Weights of a small GPT-style language model, trained from scratch on English Wikipedia.
Architecture: LayerNorm before each block, no biases in attention or MLP, untied embeddings.
MLP neurons of a small language model. Each row is named by its layer, matrix (up: input weights; down: output weights) and neuron, and shows model dimensions 112-207. Each number is 128 + 24 x the weight over its row's rms, rounded and kept within 0 to 255. Numbers have three digits each.
Before each neuron's rows, "fires on" lists the tokens most often at its 100 highest values on Wikipedia text that the model never trained on; "fires before" lists the tokens most often just after its 100 highest values on Wikipedia text that the model never trained on.

fires on: " |", ";"
fires before: " ", " CRO", " K", " World", " ENG"
L5.up413:113119116125160115100120133120134136126171101157122114117146154124107128117160161137131172128123116107114078126127156149141101117149140129096161105148115172135150131089171088150109123109101108118155100151137175135117105117107156150157116121182106154139133091167107109108090146135169125152
L5.down413:155141116109105157161139068126131122117082123071131119124127092120141111158154158116155120118123153148131164148136158158108133141129150143162121109139132125162128138074114142096116131097135166133180172105073139128093157144146105082056154114151133156143157148127132114144165117094156134090

fires on: " |", ",", "ins", "yn", "ks"
fires before: "\n"
L8.up1402:110163099127103108143117127108159120126142141140129183136165128154161162105157086135069146155131071134129142084161132141131108129133146108156118126121140143138123140129150134116133127122131129107095143113139100131114126139120131154140145135118133105163122132165098135151121087105150154119
L8.down1402:168093123133162137125160114097136156140133135116101133118115138125136159115147106109137185071179164128155122109089146147124176152120156182093100090104129161109146113075119114168127155141141164163111119090102153091135133131153127189119136142117158130091162142140170136097054143104131139014

fires on: "1", "2", "0", "6", "9", "7"
fires before: "0", "9", "1", "8", "5"
L5.up1596:109113092141101129114123161116132162083125103117123091110110098104139169152126147112126134145131093142113166130104108157147123148153136158092157120111117126135065116113147138151133125142121134098097164126130098123150128144104108172102149152141166122091182075086095132179120126087077096149
L5.down1596:128100131144119094174143127139117107140116192117126118127142136100094118143078131141142148171080107147113114110100110158091083125143137112190133154148120137096080133124109138107141140088114160149124113118128057131104116083097082079090126146137120121116114142133171116139117122146142135170

fires on: "\n", " ", " (", "^{"
fires before: "-", "\n", "1", "2", "3"
L8.up1495:118108136121171117127147120110121166123128099107161102102129115147147129149119085110140133099153138171107108138144139095152117133087135121108101131145117128131121122134173075167136136129095137136149134126101138139120118093135122173104143138126141099138142116131138123093115171165128101174
L8.down1495:104166083135147121106118101142167109154090126168103185151122113121123137091104085137135142186144123075095131165107138115110115170126092180106161154122192125191139123127106115158137148086155128140098127134149143173108098135113131122148114096135126141087135139157150128147131092102136118151

fires on: "\n", " =", " chronology"
fires before: "\n", "|---|---|---|---|---|", "-", "|", "|---|---|---|---|---|---|", "|---|---|---|---|"
L5.up990:104134100130122156102087117162148172126145113101085179135129159152170142154132089142094111143125134127109126146143100138145102097132148121100105155136119120111140079124122147064124106154135166143108133126162120129136111115130173130140094143127154137117092077101143129118129154097130127129
L5.down990:098117106155102171117118090157111108122136079125150130127115142130131134146138170144145102152088091172140146117095144118148136116172117104147119126106136122105113140119105130084125120133142140152127149127116129150156136134132147127073130135145100179138112112154096118112065146160134129125

fires on: "0", "1"
fires before: "0"
L8.up775:106136126115135107129140067145134116133103103149172132169101133123102135111111070113120148119120144084101112127130113111177114134114099113119127128147137123155133097115100134184181144131105094126120151122132116130135099106105128137126103161102160122146093157144138130117130093124115127140
L8.down775:114127131137128120150096118134104139179090075130142134160128115122179129156125106125120130180103142128093149097078123129146122158099125102144165123087111175120107151124153135131137102090113128100156122112170117103146128118126149063125132070176140110148116143113163139147104154126109115139

fires on: " (", "born"
fires before: " ", "born", "2", ")"
L5.up1397:093114131073159158076091144122124188137077125111138112093128124169152113147124150139123118125121109124121088127129119130114135145158130139115130098147119159163103122158133119090142103134090156114105113119092123112135139126133135145132113150075110102095164087156127147123147116110207137147
L5.down1397:118109112123157141076144160153160093131122165138083107130103123108148125138115108147134082186133089135140119142120148096175125148093120095114152142151120130138112172134100140117121116163126088145136146091111115133124122150091112119162120162161128143123093125137125140137153135175134116163

fires on: "1", " Laz", "9"
fires before: "9", "d"
L8.up512:116097163143113149160111142070171111133149127142127121085148123114131139124108091132113121184149096113120115125116143117128107079141089113097162119125110111145113164167158135098158134089156108068119139147125136130129108131128165118110169111130142132156150175093155066134091124139102174132
L8.down512:127140150125166151140095134167184137094110120122116127141167121104131186096126083113102176103126117103146142130141148092121086108156128134163142178114141134118149143125155164165138116095183156101173095120131169125150129119136130156153109137125088146151161158141138099130114150119106115160

fires on: ".", ")."
fires before: "\n", " The", " Its", " It"
L5.up860:127118118145134121129136163100129126136088100141133112137110159110084100096109109106147114104093093099117138115151115128125150161101091158110150144126094109159097152158147144150134084103089130127098118148101102088159160098175170163162163190161126179119108090169109117107112156176167114156
L5.down860:130130123152117150143149112143123123153093083150148153131102096054135105100139137130106134179170142135128111137146151103115130135189113138125100132135168117129131160156121153078124150140093136164192128104124137163141109158150142137107128110128130103130159157084155154127127123109129134124

fires on: " |", ";", " the"
fires before: " ", " Year", " Liga"
L8.up223:126147146113165080121119122127188126149171087138130111112078122137086062095153130119103112104134150136142129130168174112121097086120146140137130112145155175145090168123183127124119157148149122136119103199166109149122153139119144117131150157159104121129112132146114121116129121144188120140
L8.down223:161106171122142203142138165072121108135150100055210116187118118157147131086163115116120130107121144128109087121112094108126192151141105137127121162121137181163134146157124128109146140137094124088142136105152160099108166141164109216093142134130171123149111132119086141140123087130145121126

fires on: " |", " from"
fires before: " ", " Star"
L8.up547:116117131123111151102098141099168155135142138176082132113119169142123108116153145128156154142119122107115140103167139143146052138118105114150115129199131098137059114075151172122155115097126075097143102161131124136157140159116148175147159114150139101131131112098118098149115150146132122144
L8.down547:130145134175117100117144153104138092131125116113107098113105123154141112113154137120114155136119133090097120161117115083148179112138080121119121134158133130150137129139177103150062139122130171082132123155097139123099156121151148129124131079118147165171099107191080114150115117041139116148

fires on: ";", ".", " |", " /", ":", "|"
fires before: " \"", " |", " Formats", " Label", " Released", " MF"
L8.up1171:148114114117144119146118126123155163096118119090120159097140121137105104119154129107122149106094113126113150126174129137106092153096106101102122132179148131115110152119156130158121104129159130135089078152169159115089145166129151143144113110126130147191141147166111102127121153131141116133
L8.down1171:140139136130114121121110133122132112151137169157093156171119103148200123097231141142119114126097146091162095144133136106124101127135129154177095155126132127157128105101048133141149142134160119103117123138122090108155137136128128128126141117148117143098129115120090111096098161097061144023

fires on: "9", "1", "–", "5"
fires before: "9"
L8.up1211:114080118127140133164102079097143126142160119128140120173114099098121142135097056141116097123147083128111144095113123116156125129138125131140124112148146129118141175097099129132158102129083128093132176119122090146127111118132127131145172115119109123136125157080170121159097108148121117152
L8.down1211:126126169109123161123093114132134143123163148091126149159110166094146162097124104112107132104094133148151063129128133150161125150127140128112158137140127165124146110111122098213089130124139127150125117137147096153110104169135134175187123136128081095136138146151125114112157105126111120151

fires on: "."
fires before: "\n", " The", " He"
L2.up281:073123075136157096144110166098107150119098133099155097087102127100173102090110079132110144182096117135080124129117137115123067123171125142170161130217133131157094122146097130163147115103104107140116109173108087142162138108130115121137168148124090131144139082117122119165148118141117119140
L2.down281:107152110124143112132146142158130122173107081153108165142116134152137144129174108118102135180128129093137090133089089098139104131123120128096123148088108147119114130146132117114125120122122122134145094098129134119118101140140135140141160140126151147103135122116138139118139178115166118107

fires on: "\n", "2", "9", "1", "0", " "
fires before: "9", "\n", "-", "0"
L8.up1043:096073120111088146154107089140145151151160091144117124180118191111167129126110100124137119160097141160085114134142136120145128094129088114101116098159130120123093105144176130130150134115109154165131119117135128127174097116108097133079156133085072093120130161105159124112116114176132119161
L8.down1043:121161121145121153137148158130127135117142105150129113120094121158168145087115126108136124104125160145134121116107124135158102175112129096103108130115075149151115100086076154162145133172160170135145121094170161159101091131125169151126132100129157125114147109102093127124115133124154136142

fires on: "1", "ed"
fires before: "9", "man"
L8.up516:116117120122129112113152108132166114096137136146141170152100069146097085117116166141126125123129160110151158129167108200114094137133145133118158071148123168177134181150124125109153102119127090155128157129159132149127150082087128113124161147107133120168115114105131142105119151126147134126
L8.down516:154099099149110139135147160107148148121143126142155135140144137103129156124113168106076155114132129119123156147097110092131179152164129132135092141118103126086144136155145118137130116101142131088114170153165095151102095114131152120134117100119098122123120166113122144106130130129116137075

fires on: "\n", " |", "."
fires before: "|", "\n", "-", " |"
L8.up1232:127103098158103104126120122141117163106144146164135134133108116128147150109138123131104115157141108097125157126128173137113139138146078114103115123099128152127129147139169100118108114066092103113083119117113096142146111099126102187106155117139141124129082119116148126156152153144140136147
L8.down1232:102116149135072161133132150126114146096124141128128181137080095138110078161106130116139121115125089141115176070137135107118152150101154101170132131134114144097086119113132115121100144113141162152110115099138126149112087171118184128097146155119155144104115132131133153100110111117151114162

fires on: " ", "–", "-"
fires before: "1", "2", "0", "3", "4"
L8.up268:125117129089135141106122106127146168130130153142147115115112145133166157088141134138109115118152105120132156139128094123177139084131129108108132153119142136170080119128099114116127133135113105137136122139171162139117139123136131115128124139129135105119147095116154121111158110147180123151
L8.down268:145116139152114110144081145093142109115136085135125153115127132157137130134119134127117117134105164123088101118121087127098167115118184079167154107094131132104118112095071128141143098135166130145165158136109125110111123163111083098133125147117116103110080147080119144133146157152121164191

fires on: "\n"
fires before: "\n"
L5.up1590:133091123101167127117139120103133114137136158151130088131106163119134114125101145116145165120169118116136118111159116109178131141125118138063110127175113158094129154140160115146142109136107114102138085098102091104161099113155173150100121157140116137146088105186110120153090138133132113152
L5.down1590:124102119113170156135118155112137135147078075111128128147128125141137142126127127123146124116140158150110127128136133116150125162138114112124102158136177140097134128112129109138150119125152128128166150086116132121130158095116098119118154142162112122136164180146148128121119097154137137154

fires on: " "
fires before: "1", "2"
L8.up1477:108109164165164096122105120133138122121134128135146146155105156096102127135135118132098123104087150125155115109171159154106111145172117130119144159134114119138163160123140135141125140138118078098124135136104189110104100144057164108181197115090139111162100124132106127114114137107125121151
L8.down1477:104095141175146164115083119143144123165210154129103114120115141124082161111136172114134117133148137139090177129154126103115110134070146090112093131106146147121158113096109120111147130116128142181166127097152125111102151138106112089122103106113151083109117114148125112131166123129121140180

fires on: "2", "1"
fires before: "0", "9", ",", "8"
L8.up1634:094138118115111115144164111103112172112143175147143089111127104129125089091129163133118099140100163088120174095157146134107122156123121138114194109120146139158137149129093079148133106158136129151096118140144148155112111137092099115114161114129109100152110108166105113111128146137132146151
L8.down1634:143130141087147179131142124148105130134092118120137147124135147154143089171118110134120158097115144147142100139110115139193136110130088133118126167162172084162144080101107130157157128134085138148114109124115162080138163122162132174176142113121145129155121170142153143160119100140106115137